MLP neurons of a small language model. Each row is named by its layer, matrix (gate and up: input weights) and neuron, and shows model dimensions 32-159. Each number is 500 + 25 x the weight over its row's rms, rounded and kept within 0 to 999. Numbers have three digits each. A neuron's up and down rows have the sign that makes its largest values positive.
After each neuron's rows, "fires on" lists the tokens most often at its 100 highest values on Wikipedia text that the model never trained on.

L11.gate585:546472510488498502502502473497506476529524487539528481501495510508442554486494510492512480509542504512486493514491479484504461496527488489509512479537497474502529458491489478488503486501472504473498449532494532480501490501541456455484508559488510492539507497523478446490523515489558523475482495504547526507550509499542509499462543493492496543517460519490532543532550525471469516514533
L11.up585:520515495488494506534499503484507506521546475501499490509502483476501510500491524507484475538506436496543546487527486507468511483504453486450532507504469484519474498526500485490485467445511497464509512482501560505515504517498490494490505540529532497498514519520465537524529522492516496531558518519500493487505481496482495515570555547510488509534523514544516487471523497470477505480490
fires on: " (", " \""

L7.gate672:485522529502481502480484528473476483465532487550501510458502518529500488537502511526529523494489513538493503512507491487478482569509515470515474484493486465497520563486486503450527550529526504503494508511515500510503521500480502463531537507513498516461469491524505519465493453531532458520486491478474506498482522498523495527497520514532496504477465459481476488484515503524539544515524
L7.up672:454486507543517516518503519456462501458534465478492482478525495518559455523483507479494521465521505519526478520474505501484479493500484492543522496471511533466507497533528526467509516526488502492549449513518507502493505550466500461528477485505484503510502498523534518530481497508514491467449479464533529487488534519494525489519497465501448520430501529501531493530507490493503494515479
fires on: "2", "0", "1", "ic", "y"

L11.gate410:486491499513510467491484530525531471510476490534511471506495535470520466472472524508517492489519492494537493510503500479481536469518510491503509523484465505513482463496505486550489485523533518497475527415502462473526486497485488461531500500484496511538522507474538499457482544510512519500490525535517513529478513517527474508499516485476466504484546482503487481507514478466488497531483
L11.up410:465467513493487524517484468499460503489476554527493497471544503546513456460507475491511470486510493492526507547543514509523514471464482497481510526529502512504498471473488530485491533490489488506468491445488504492523495467566484455491473531514510512464499482494527457493480478489486495494510477457470514513429483505474474535522529502508484529490488488520514471473504448463508485477515
fires on: ")", "\"", "."

L9.gate587:527507516466515512503559463517505509514465489544487513497476500478469473453486534516523495544480465506551522509493533539474508510467500462489499493493472488506498492468527492489495489488479466508463542458487497529524509490454519498516506515535496542459494487518506541480527533478472544514568521535523501475573527522489531477487489486509529480473492556541547508513480496484501504554549
L9.up587:485476572536490480492472558539479492557496519512473515480503517482494491483528474465507511518515536483499472479479527514493506509470525502478510509467473500461500527498513503437531507515526501487466500503464504457487514512486468514522461467581482513495487478421485505451518522510502507502536495493532482504470526520531483515520530513519487540460440484528539483508507489468483516496501
fires on: " (", ":\n", " even", " sh"

L6.gate338:490500519481517560497495537490504497472441488476509487530542513521538536522472472500523501523483476521496491501555555510536493517493488486481495521524453468505501495564482453451490460485482497472540450524485506513517540500469515473535463506492537506511493508500559501534529524483498504502562510507531497498476508496529493543459511494481542502520516495511491489474520499571492506516541
L6.up338:493506480512508546516492523509483509517495492470480524545495511518551538502506468465535498527481461475530454529508468497489466506511500511483482511521503463486491500532484475476505504476510558500524455525494504471527526496470457498524495470519492448477502543525512496484526481478513496509512492516470524473486545508492512482498529492503505483497477495503501494476488490495456494505536
fires on: "s", "ing", "es", " is", " still", "ues"

L5.gate7:466503502506546485487476475524529525509509547513490519501504528518527538510492492496487537512484503516504497490480546531511554494478497478456511484549504469525481544517475513453500471467527528509523499497512498517478477464521506518487535500512495496518508518489524503513529498536508476504508469497460519493510549543496529497462529507492471494520532507488512493482465477480494472461508
L5.up7:525486497486511503512529502524489492524518458528518533521502487494504436543501519485463521494499522456495526458524533516496520494489436497527526470525504510532546483506510543492496486483558475467495477463470471466490450488510492515470448541515515478491495487461457481503522510445506513511476542528503538508537499504553545536481479503483478487497493478476510471468518509521461519526515
fires on: "and", "==\n\n", "ab", "iting", " to", "==\n"

L2.gate241:503508508468503526503515526508489480501468495484539474519540518503517523517492511475507510499491519481506490518501482551548482516502524547551524502470528533480482510451548546491513532507521503481480519482485477517486495479479525534484507515496462496501492495517473519507528506498520473470491506460494508506507472495475542548487471491550459498545492484479454505462471518546543511491516
L2.up241:496535462439514497524500532517483470479501491489513494502510518505494496521536501497537542518452498516502457551525500516506478517502500533492493455489507528491503453508530529484489523531497479474482515503488490518480503532451537529540540503507445550493477508482454521544525529487523497482481517463455459504516515479475517500525511502504459460495525493508470504487470500531523551468488
fires on: " me", " comp", " Comp", "e"

L9.gate602:513568495484510525518488530498523490460469480562514522494535513525513508521462489487460509500464489469484520485488507534472534532497485501493483490509511558512473486518531481500463495478428467533514511488508484465497479511491519492486523527485531539503514507469521504507510522509510481516481488533508479562519501535513500468468555488508525505485480487529501489490496446464530494484496
L9.up602:510499468499492533476498489461501488533531522531501503474508464531480510553455516519508514499496495479521561500484527496499471520499511480542521476524465491501496518521493448507494481503497494531499460494480539483449490520502525489437545482474488487518476504487472520547496490486455466501493497481486511501472559520482533499469504493471494488498484478540492503475486496488521493491487
fires on: "u", "i", "in", ","

L11.gate120:483536470477535540512505518501528536495528514489528460497519504507511503499484512503519498488493482519525494490544491480479529541520507503459489525506540502443463519525501510482497513510520487488505453491477525514489519514505541516510516443527460501480504506518506499542456492499497502533476486503491463523538493477498491484509501484556503465479498445454487492461512478483513517496484
L11.up120:509531460543531527517541512443517514493521473464541460513514499489502535519455509498490484474512495524536471465527487499468522509507456509530481492485527476516540508519491476463467501529480504487494463510517464483513478450500487496529510521489502469572475525504463503520525544527453526506489502466495515488494511565473492507483506487503480474447462533489496478477532462494486489484468
fires on: "0", " However", " p", "5", " so", "1"

L11.gate175:523525508517478461526518484558491545508510478495511523505529506482488479486534504493509533453483558508486485476496563552545558445451500528502508535519513521512527502498492539471519497498508485507510542469498528512501468530521492467491492512493479502437503503512503473512515497457473490507491456505504483481514525514499486496462514506511499514478478496486500568509450489511492514491508
L11.up175:526479551504481480503576539509450469520509470523487515504520501477517487493513447519522551486492492542497510507487434475488543523479509448466496523473516487498508507534535552473470483503503494525507548473461520530491483524500505492472493506479497480472512541495498459515528503514502454470503503523500521497502529463456524475485516510535520481516512478517506510497484489516497538493462
fires on: " is", " st", " dist", " ext", " are", " adv"

L7.gate9:516501506460476519499505459490479508519491514502516505487486528546485505501514498444502474538478505537539478474491470482529519498530419567503505509487489530548506495478480519540490457464463545494499523501476493463476465493461473486519517491546516508478495474485501476538505457509479500528537498503513487492510457525493462459517525470505504506476482531564495548496499473502463456501557
L7.up9:513496480502507506487530515511482522517521463525518520490469513514547490508506494483530452519538508504525487478488547502510488523509493519477541480514485499486509462519491503496503483493494459493485456472454496479513523512523476496499484500497541496512505526481455493500461537516481560457519456505493493518560491499507475495500491474484548522514478510467526489480485493542438477511497
fires on: " compet", "ag", "et", " mov", "re", "az"

L6.gate297:511516486495495516493497493455557467502453494526481444512521509487519487448516527516510499517497502525463444526501523515472488513514482455482514520515489490455520513557524453501486440515480532525498514492491500446495462503491532514475481513476519476509507534459475517507517531497472522493479543498487505472528515484479499516514483478478514498534488522457510520454500501492489504465480
L6.up297:524534498532493511502474471508532512470458461556517491499495476481507528444535524521537481508520489515516499473485489540497524515527511469495491542528499503512483527471505455510499484491494509541453493508526527481532472522516501498488523535508502459514512495522464502526470503484478464468474508483502516501506516464545534490524510492518565513516471490513512478500490467482487494464480
fires on: ".", " not", " also", "oc", "m", "ro"

L6.gate640:465502499502531499498533485530542478522488541523514531489532470499531485542497491493489511502503513481530493490447482503500504450485470515490485492519534487492458484514498499529491530502488552446486492499532544496490515468517489468473486506493543546484522506503521462532554500498509497517511505477482506457524528522504496494461504486534536526505467469473520531465515486483494511458516
L6.up640:477524512491489531474480523519514509521472459526468507474526508479461537555485496525507505499480480518525497476491483456462512492537495516468481465491482482522493488505513502483499477506502521516479507491482484537492466501502524487468473476457531482501526470522475450567497508504494470515491485469554490518454521459453450505492463501502525536504506466536459484570494472513500549519479
fires on: " a", "ic", "i", " is", " are", "u"

L7.gate124:465544529511493479518502503495493469500492464469549518486473508554469479503479497450464511489532453485488532542461481483491502489467518474502529507500443479552495474480491495516510512527478546476492496483526490500514471493510483471516478494502480505481499469523556498485478524489465502479530503499473497469477542528503509524540528495455489475530458482504522489534455473521488492519528
L7.up124:462513497506481507455488449520475524548479479513543504481513492501483465495519483508527514521503456467491495517483515490517494495463555518466506498510483525473489497518519522514532468525463477518455505451497485499487492456476532533508482460528488546512555531489549477508462529521494532485523447509491527507497483491499508505498524502513484490472478498496472494518494467535528514506512
fires on: "\"", ")", "."

L6.gate396:464478466503493457531469501484501512496537532543501474498527509496457519502514477524517538518485519482553523476489488518505535478497483519518517513526524564578489464468511472509510510452521503509512526513473476485521486524500550515510559509531540514491475486503527512512488506477499530525494486496484479489549490530477495444473498506481492482484500530498542532510511528495496543474503
L6.up396:490493467442511468542418550505539544487491525503513451479491515531508468487498457479491541486520496475483490524519507504543456510516488495484512496520518520505514513478530442492523524452507523529479555488509499494541507498494495527501530515542503476517469535552494509495500533491489502492504497459507511461530494493521476514494455476449490488530488461537507480488527492450497530507482
fires on: ".", "ew", "inc", " Mal", " Phil", "ill"

L2.gate591:537464500504496502499518519527478484495469515523520492547492557571501487515547482514465551506512477514495491543447445481501507546497510530495540486501443491513505528496516517508470513493530500531498540488486517491498556479538494464504498456525490463478503493553495518542447462502509549550453532540533497524487457493478459513518497508519477523509528513494493505495509472442509497506498
L2.up591:507471531493469474470492528510466543495541461501511479496483457487460454494469514479554504517536511458477529527544465504500461498472519494494493483492471471562478520537510509522506464552537539486491498514440476492446473471456525463511540482514497479530545540500518473506521490517491491514468514506476458470489500493496477508524511451519494515501486493463486473491490528489491533485463
fires on: "m", "ra", " occ", "g", "an"

L10.gate25:514518460460478534488496526479512533467521505504536552497494463511447478468500499509485496519492455522546495482465517517508510529505517455494510514537506483500527471502503568493513497541494451518491486500481483492525499529555495488500548541475475522480493503503499469508511494509493559523536525474512494514444480467469512475502506513571504507476518538479460492535487505498486470492494
L10.up25:511494560481498453473486497519500484490518456533498456488494552497531479488536491481525519489505546487489513471511501495508513493506462550542518501467502522533509506500518458507521503463533541494535500506510517488491482476464502495499459507490516472517489482510514523478474506498498429510477485506485492501547491516548488515511513510460482462511507495511457482515503496499485494486535
fires on: "0", "6"

L5.gate435:480506536457485494512449509516521523480499517567490473495523481491486485523503537462493494477522496550461486501488499476495488502462492515479494490496513455502463554455524480527501509480512494496487475482482500447513499481514515488505470494491530546509551470466511494511461522481538544471502506516477454523454518491547531536512513515490524519476502486521496507515532508500489546497492
L5.up435:461500570542496471533503454514473449455443456527485514490508510537536472501531499476483477477524479462501544523523535494498479459466500503513490494536494495461507511481477445514482468515493508468470534460506469508505488512499556486485519515487525516539475500491466453475502512489485512515505484500487501532488472514472485522538548498539500516508485445515453461533480520541508527480476
fires on: ",", ")", "),"

L10.gate367:468459521494494494526521515514506491530509487498504468490528537496472476482474454512503494474501466527512492493504495535522515492499476474471543544486524509527474526523486465513538508491508471522506492492496523470510461548548541482466528467498503489523478489509456497545525514512508516501477559487493477507530499497503469513460553456538517517464528509470478517518495491466543515468466
L10.up367:516463537487493473526517527489495526546468520514483481483486521482476536511501461484540473500485499550470557506523477506507497493495516432463534529510506522487511496502455501491530496503503466513556501515538477477537493517503538523498526479487505532468507525492465461531490522478489482479510546513483499471514541501468499539520535475494476541482562504491494500503521466474504494489521
fires on: ",", ")", ".", ".\""

L2.gate307:495541498510492456478501464508512548531503494529536492523526490492551533550456529531482514527480508537548518524487477486480544533445498487511484493493540558500446524516515485505506495468504539524512473493450525528504504514514474491511481478539498523519531518504498496533484525475500481512513488501484477487487526486514472490482468505472496485468487491515479509470497541464471494513476
L2.up307:476546509525518492473477515535473521491475467525525509460522482498513540489459488457457531514462447549514508480470522544468549520477481486539515513481506553494475482487470548483557507509488471508527512527452498502487546531526486494541487496489487461499511506540505493514523464520493505506496493503465505519475498462473479512485447492488491495496523516493518498523542505494479503508474
fires on: ",", "ast", ":", " in", " within", "ent"

L10.gate121:550481495510500503505508476546489480499491529452551525529516496495502493510535487514501541481522518493522492485460470527479508504506495496478532518507463501461485497507481489450445511484497469495509507472524489533452494474494552485431503478475504549507491490511493505500460503450470508476481512456504494517488515514428496504503489535538505545476513477499488483466545494443508459534488
L10.up121:508500504426466511471450505528470468503502502494521499480504550479508449506460527519530499536522532484526518510520526520537510517508487486471541525488499498556487523463488519513497511498520580493484455483535548484509490497504475533489519545500495468498490478505539501489481501513513465484499487531463516456554518536496526481503487461442485508480503479506527504481486484514485478542527
fires on: "le", "0", "f", "omet", " comple"

L10.gate356:499490522497502526512506490516479513471501501499525512516495488478516440496477524501527490564452495536511532513476490508481510547485481517518517475470539503517528529497523495486516489493489472492508533511449530463467515524460511444520492524460556510536474515499475496539492513501492514501534510540511511473481507501540488462493485535484447490498504545486519481515477526483514485476447
L10.up356:452512515520515486503500542495480481517497505502522549512470493497501488485470504492528462540498484509511515477556508496484527478480550522455468524517497500504463546504499478475514461519499504465497536542499508476471525531492451505497477511484539500522480505492515495455533531489484601489501482525544527518517484468542505483574487502453474515499456484457483486556493479496540447449512
fires on: " ("

L9.gate541:487500444458466461480516536502506502462489487498485498537453517470525501538507518495475552513525508519502539487467488520505534561521483533538519504509475509444469495491485486500545478521497520460529471519505512505474489451481488547453532468494491516481527513500454490499485490509487536535487523565519518514532502543465548485506508497515506500504493496462528486481501516513507470490539
L9.up541:502507514468480495505516461505491463500508488466480495494442479478517489477506499489498508522489516484520506494493498536498505479515506488550502527530431521492485501484476503500487515519491542481482512504483456463475530476521500533504468491494476509488505537453445478500539483505487492497503458504503487520508531521501513463487519492460518552511485533418477466476483459505487511485517
fires on: " Go", "s", " ", "als", " A", " B"

L10.gate379:427468471476513513478463505483516524510484507545491531488517501578532506522499483498510526526503480484514499503509470506466503488504468478443525510496502539515508524473520493475456521457514499489509503494496473493556475487479506532484513468480491518492479510521519477477504501523536539460529435495553486534486490502504461497486508484469522511464489499516485548515505489494454524497466
L10.up379:490434466451509510515511532465511477498517534533478459490521531527478553491491478493507501491535471500510515525506491465432505468544471481503533480492498514505479529535559522466501487502512485529495507515501478494507460513489516504516487516509441527496500478550516506486498510500521536432525473459503467533491489492511473475489519483492507532490489497521533549524540500452473474472467
fires on: ".", "\"."

L10.gate159:532460515520526471503537507496488492477509526520528532509493506503497511525515509502467494531510478459457493488475520499498501526498483472514508497517482515491507490497514458488532498498479507501496470477520517525520477504510503525505487498489465457424558516526507505468516517470508535564490509514488531487495491540510499518503484483528529517460516553516524542449461483495531485515497
L10.up159:525505490497503476496465502491512515455487503491434493480472516482531548485530530526494483513522526470505520513457496491446504469479519532500465503466467483514503475480516466504481512522470478499520511489532481500534519491447537547510480486482464512479531460488505514516511516491509545533480480496494525509468529495509468467482465495492486523511468520489520520498512481528458490500495
fires on: " b", " B", "ó"

L11.gate374:490501511499499479472473540540500489483507512514482439522487503466517499508493536492525486486505535536443494484523502509458473515488495502509486477531514499505543456484585498498508480493432472480470475490495532479487545540495477506494489498519539475518529486457437529468555525514528471488547512504539522481492525521504517521516518529490509474534490515493491477521509532508507490501518
L11.up374:509489563451519504499479476487521565480538520479519488547516498496445543497501482472464504539515506531481526514498468505494533540534484498509498523513479472478491459480540477478512455488472469469498520475509507509491496528483500458515517524538536466508510496491506491513518513470481506531486523500500490513523516546513473481467498520507495477512510523480503463504515499481437491483459
fires on: " (", " $", "-", " \""

L11.gate320:508500469472449524486498462525506512536507495509516537523511546510493449550564478498516494501505512507460478494504458494495515499495451479481499517518515477511474517526513488492520515518482555508504495483472504493498502493509501505493549473500469511485496517499506479508514475477481522498505475511507514473576448535547515465516484516517491514474510511508535493432466495536493464532489
L11.up320:455465499494559546445499484505531475500483484475493480525476533464520492482483499550486515504536544454431499460481442511477518539520507479468491524513509491513486472499527462484514513504489495495507511494546511494468555489487489491509479484494507490463545474510477452489478470488475548503491516490505485476492523481500505448512492512530469510462500477491534449489499456436517539522480
fires on: " b", "f", " inf", "uf", "og", "leg"

L5.gate163:493463480502511437499489514512473540482493532540535550523511469487541486482485457500498513466540519494496474497505488510486521476472461540545511518454500523455457488523510494507484443493491478490481450474512478483515489527521460525540486471501517522500480527481496483517484500514512495458540500520494457507556495503469469490505498488500471550524516513522530510530479533493505476471534
L5.up163:450499484479482524508510503481477509503477516568471560556472516533510457464503506510479479491469527484485468508490479500525478476485551506487509505481517503487506489475493525520481454525467507506500476474497503476500518507486467509516509528470509472492472496488507502473448509521520491470489476524505497492532526475488474469540494496485450496477485463499503546554532509511521493484504
fires on: "os", "s", "as", "us", "az", "t"

L2.gate60:494510512488498556508481496484474491515550500461519471517486508546456517514528482508506492504530510526464500487483500505519468500501456524493495494490491548514490501543494516481501480501534474484514464504496489515497486538487540514490501483494520535483485478471505507504503484445544494525570475488552504510509511479451456512461514494481519522483522465517496531504494476515503485505521
L2.up60:456501485568458527487468476506484493499475500527494507531497554511435478486520500484488511501517480476487484514483477461490466541485463507462528515487518505521474482502524524488494453495506486449491507554515515493519477482475471506472481527503481460493538514514515486521497482495506466484512466497528495509503522503494481495481491502500526501453512478485459525460460539514488469526533
fires on: "\n\n", "==\n\n", ")\n\n", " by", " ==\n\n", " =\n\n"

L2.gate231:511523505529480485528491507499507487498502518502520462535531526556537485478518508523446482498551509477538477485507545514486509510457468476509477524516512488488507501508490537494533455509505514529477529464486490532511501453458522492532523491481516492469463511468485536507534510538488523446481521512513486492488536450500504544535500492492518474485519518491511547503520528515517504528561
L2.up231:529513523492459513522493492519572501508488496540502506509511498488469491486466563488488482502515496512512462542473500513496502524480496501500523487533489506514521510497477524521486453487531501493506522491494485496528468493473510498508476542480524469521470477426435495523471505488552470505466514496491497529505475475507526533512474484464541436523513491520498519510492473502497452497472
fires on: " also", " often", " both"

L5.gate399:473541510451517465462516510485500559465513442514556502507517463520507514507489479529506540505485476549515481528495519473508501460524528513481485511477501555479479531508516480522546464476482552535500491476478463459509501474528464510510537494480470480494515525478499486526503450464490505491548484516501448496488538473506508503491518540514485527503502490500489535481514533458524502475463
L5.up399:499470475496482506493481524477504536518510423493523469532524461454486483544451470539454508501541479533527507478467499513513549485531517478492472475520514540523493509512470531536519503478500493464522471453437506489473463486476489454513507504459539491487481492490499510506468486504452522455489509495469506472461502480478480519483459514486511505501507512522501514536519490449468499534508
fires on: ",", " of", "ern", "orthern", ":"

L9.gate375:506501513513520491488468528511522531536483502519526511486528502488474534505513486532522482517517525446470472529530510517474533479519487488521539499516449536482499454508495499505531457489509487528545528477512476464472477461486501481522524496531490547519514466530508473444511503502494526471530516540490558476503522547483551465516479491510525509487500477531453486516488451528487493498499
L9.up375:490515523506521436473454525440513505538518479491482477500482476578550484460449492460442514497530495526467520505507455485513473498503497503521519517526492565510536539469490495529458507499493499529477511508497553476498534494524461486471524525479528524499480511531532500477493513527533484495524497488482491495486467483474496526488500465458510486541525467460502499505504483493548497517495
fires on: "."

L2.gate312:520486485524486539506551504469514517499480536480524532483558509534498475500528516450476485435509534471535516535538474513480494480452513526505485477522523502487506507487542557518478499483451478526473480508502432482504496504485510519467513501455501494491484445467463535547515528488499526487538490526514518513498515477489517518507480493487488507498516531520481533523497466536471531497526
L2.up312:509511487517534535512482518496511505546500504518465501489507509534508506485447573488476461514506504473468476541497523453490497481489478468485487496482539496497491477531506492493496557483481523489449499502518466483524495469498527464505512504469512474518470448491478491460537529558485521460484468523516534547493454487506518493540501504496464499531499533533482516487513485501536545528515
fires on: " R", ":", "R", " r"

L6.gate63:472511505454522504465504493448576445516508540547492512509541474489489490541541489537490465495538512492469500488506486481497488537491478506473473488538501469474529510494489525445466483508505548506516484519524479499498502522462492459514481493484543496514560552527495530482548516504557539526541523513498458472493523531457473475507515497496493463525536513502533477521477501498516532472504
L6.up63:459502446526506502516549489536547524467482528510481489508524533449446483526527490468488481499536465489495522500486478492526489501488468547491452468490470490498479496475509521477488504489539501450512449494537521497507442511481482480462450539499527500526511511476484487500504513497469509537515531509552488499530536515519503532499482516563507459538466470481475474502483520500481495475503
fires on: "==\n\n", "==\n", " ==\n\n", " a", " ==\n", "===\n\n"

L5.gate519:494504520498476493497515514459519442468509515497473551512524526506489498473511463491525493450493506494468500441481484428557537446484508506485526485518575468510485515507503527521474533477521517475537524468517539520518491462528532550533510487508494492475509521551476478482492511470503557524455440532478471543487489491476488507512521491518499499482452494479509496521502484493494464498470
L5.up519:464510524554492524496491492515478496548458500499485505550516522514564539488482499495459483471505484470501519515511464461518483453461492525505502486561556489469479494474491516522473528482492503495512528535530498546511504559479524504484496523431479496522497492462478504500492487472475481555510524501497509487526493504485487462508501501500511447491439508485505473520494470468507490454503
fires on: "o", "A", " of", "ell", "ill"

L2.gate100:532510519522515503480497504482518533517491503453512522516502503476534491443515472477465500534501491500529445507491472495501500484526523552529530462517454529510471484452480461493517490472474471572525485483498482490463505523524495516509485513501577483520481484443517493546457495496486529505499500509529491515508506492433474479491484491468490489522489485556479490496485503496514484511515
L2.up100:534515459493498502507513517511517537530516438458508510498499478481495548487518492503489470516482495518473441523515471496476491493500493529476530510525510516519508476489479451477491529504513510550518450472508498502496514480504498505522482482468524468474467492461543533472499514504504528484469516484538486495478508510446465489517492472447480477511496456538498522551471503514530532499477
fires on: "o", "ter", "is", "as", "os", "er"

L7.gate151:480525485518466516483523508509507534538498466499475509497510514516530510491462495504465529494461488522485473524536497475509494515534509521463477529450464493509469505497506512532528506475527546519505509465462571448490518495500513497514496519474547516552494484509525512536510440456477528502540485469478491452499486495496510568499506544513484539484471461498495517459516518435520464446499
L7.up151:507504477465499456503494510475526523520495473515475503522519472538499474542453484512504531504493513500544463505496483482488518491530517509517466514487489536535503481472511504535517485517489507497519504446494527479504464472487520508487518479517523494521510472493449487445501466485473482493488491462503458553535481541493486497489516495442538506494482443481531509464520518485511537521481
fires on: ",", " in", "ern", " of"

L5.gate215:450494500537486468414484469516553516513520502490539476495472503471509493470506549498530522549522495487485471503479451496476488461507520506492489524514512547493473521456482500530496503508529463510530498532460498516467546498455527481521487460519496477523506478472515448495476456501520488481533483526486542508479493493498502542501471459474530479511499463453514523521458445496500512500484
L5.up215:503516463530502483481528491499495511505504491486480534493498447475480511463489488452490520497503513483484564462494482496505478517513490491488505497511419494505487525493512501538507516463490479488507491527529489489471496472484461489490507493516526479447481527509493507558469527525481526517526512513506473493488462456458516515510453477493517527490528526477493493518491509481510481513476
fires on: "ul", "ac", " Stud", "ebsite"

L5.gate373:520487500525480541461498515494502486454435475536461447536513465512482504502515483472520493497532493495532519499510532531479503473509516517478530519510485506496500532502507476536476497503467474475500513518513519470563482529492546463503494456513537498493492487527553486486515500504481492509528478497506487475533552466511485505506479533528494483521478495484508488521514518509500480480483
L5.up373:487465476491462541517558517485495492459496513470484495535524511547496514536485500537489483461514450471535501540467496498513503512498547499508490515520493521419512535504520492509513467500469536494495511535546571517529484506508494513464508500473482514449495523483496442495534512513518506513516499494497543493468505489480498482541495503534522471492454504506468489533505514509504456487501
fires on: "ate", "s", "0", "ner", "es", "ial"

L2.gate513:502507485534483505501562452495508513506504516463469490480530511524507499509508488488459538476508518491506503498498501471524513489532483492516545490472514489554520535507514513498463468522520491472442499472494460494521466503524496498497558475504513500457516487474515514556566522508527501493504491485493484488570518471494475567512436501514515496479469486541464508500466483557513471508508
L2.up513:478491507483503490518534522529503472503495506502505488485495488480501459495491544536557504526459520455506463482529520479529439516532487496483494496493507540524475466536503534533463465527490502519500487514529482506446481510489528489498524507449453532480451535493536554514569521533501489503478481491483490493526510454502502520495507468506484530492471472497468483487473519551542465529515
fires on: " re", "R", "e"

L10.gate402:511514523526497455464501509486512522469505540480506476514522464490477499516477502524525508495513498514438480560452525524504494491526494445440459502475519508484522488463481461479437463471486518508503494493506497503513541513507459492504537462550531514505530547499480492494495501504515505512493491516498491464517487528487481532491509552520485495531450487474477484471515495498450493508543
L10.up402:486513482477506507486476487514509498489517423488488533496509474518508497505520498494519510454519504506487565476500498521464485535468499509540493453521470510480479480463514457521502490482485495519583540508552505500500525504494489516499535519497533485457506512481441547453464530492481502476482505552488506465473509503475471509481483495519483465482468524480510494504516504468503492549492
fires on: " ", " he", " his", " (", " it", "im"

L2.gate1:495509487472456490494529502495503481474529480499521481516512520520453482510500491509498435502483501520550495527502478516494429525474494490487491501510474523504503520544470490546491485514506487495507521501510541470482487516538486479509488543515510512475486518478476527488531508527493513519526499493467516480523508499496543477459503495461541503518537479502482472505445527522468527533481
L2.up1:501522513467477490521522470507519496471489453469520516498547474478495502496422518508474449473508502481572504515474485489504459538490505507477469525482493507483496506556451504546483478512522522501512488500500526492475490501566512474495478526521493500462521493480458527491510500471486525506561494514522484484533486521468547465489552481457522471504518516500458479497470494496499530492459
fires on: "\n", ")\n", ";\n"

L11.gate397:451528528529495477458527520541515487476509470529522460464521537495515485520506494481524472507519496485533528476517518508502500494492472546516534489500544488487508506489513454549489504482517515482529558512504476487504483481493483501539521457494512537512506473489468528475477466478543469472526486495503501503500463507482504578528509470488497489492496490468466461462508490488566535536503
L11.up397:446477509506498513525463526555511481483509475496496455508477484520512515500514524487486501446540483502500513487499484472513511479504488543490519530512484471442526539497504518531482480506532511493551485502494446481492490492541483531514493506473502488558500513531436501501462535518510495506537516474484488514513495475466532547520478517517531518510518539492515460498520478520517521532522
fires on: " gen", "os", "eek", "ol", " Gen", " business"

L2.gate322:497521499507495485508511515459509479512483481454525487548493439517486568506534514536524482485509507505481502517531536519500492499539493470516512469492511479490486521532496497473528504490504499552562509546477453493539495503505535476514509526536526496470498454504516477517474504468508491504497529534546509490467499542512476562472495475513492476504525498500474519514489533488460479484534
L2.up322:520499499507448476512494545516494476509428498510542496563508469497451493491529546553543477497545447506494513501511493554495490461481449495533515512487535490473493519513484471479506518478508521538529488510488503522547507489492525479448481503464482501480516491468504489506482459482469513473527465519511503518444509552493496497473501479468489456458520523483498473509487505516491523517535
fires on: "ing", " lim", " tw", " us", "r", " young"

L2.gate614:486488533515494522541509420508460502472474507512512514509505487438457501500478515492473496517517468513502497532449460511549498529432478522497513467545497507489458521530488509515486510476496494496508507538501527527478485476527502501499468543511484465486493515503469501495539519504505519499499451482496531499514535520475480513449509500487507524465471500481501490527468497444489515454499
L2.up614:522505496475504504536523468499490531443508510533512537524530533502511520491507513509541489527513493514511486508494480538534484532495486490551519454495508484524496544525450534501512519473519500514504521516507497495507477500514518511476496510489474488433514506450467492518487503528514507503514461502519515456475538552474496538477496494471548499470490454510457505496501426459521530458503
fires on: "\n"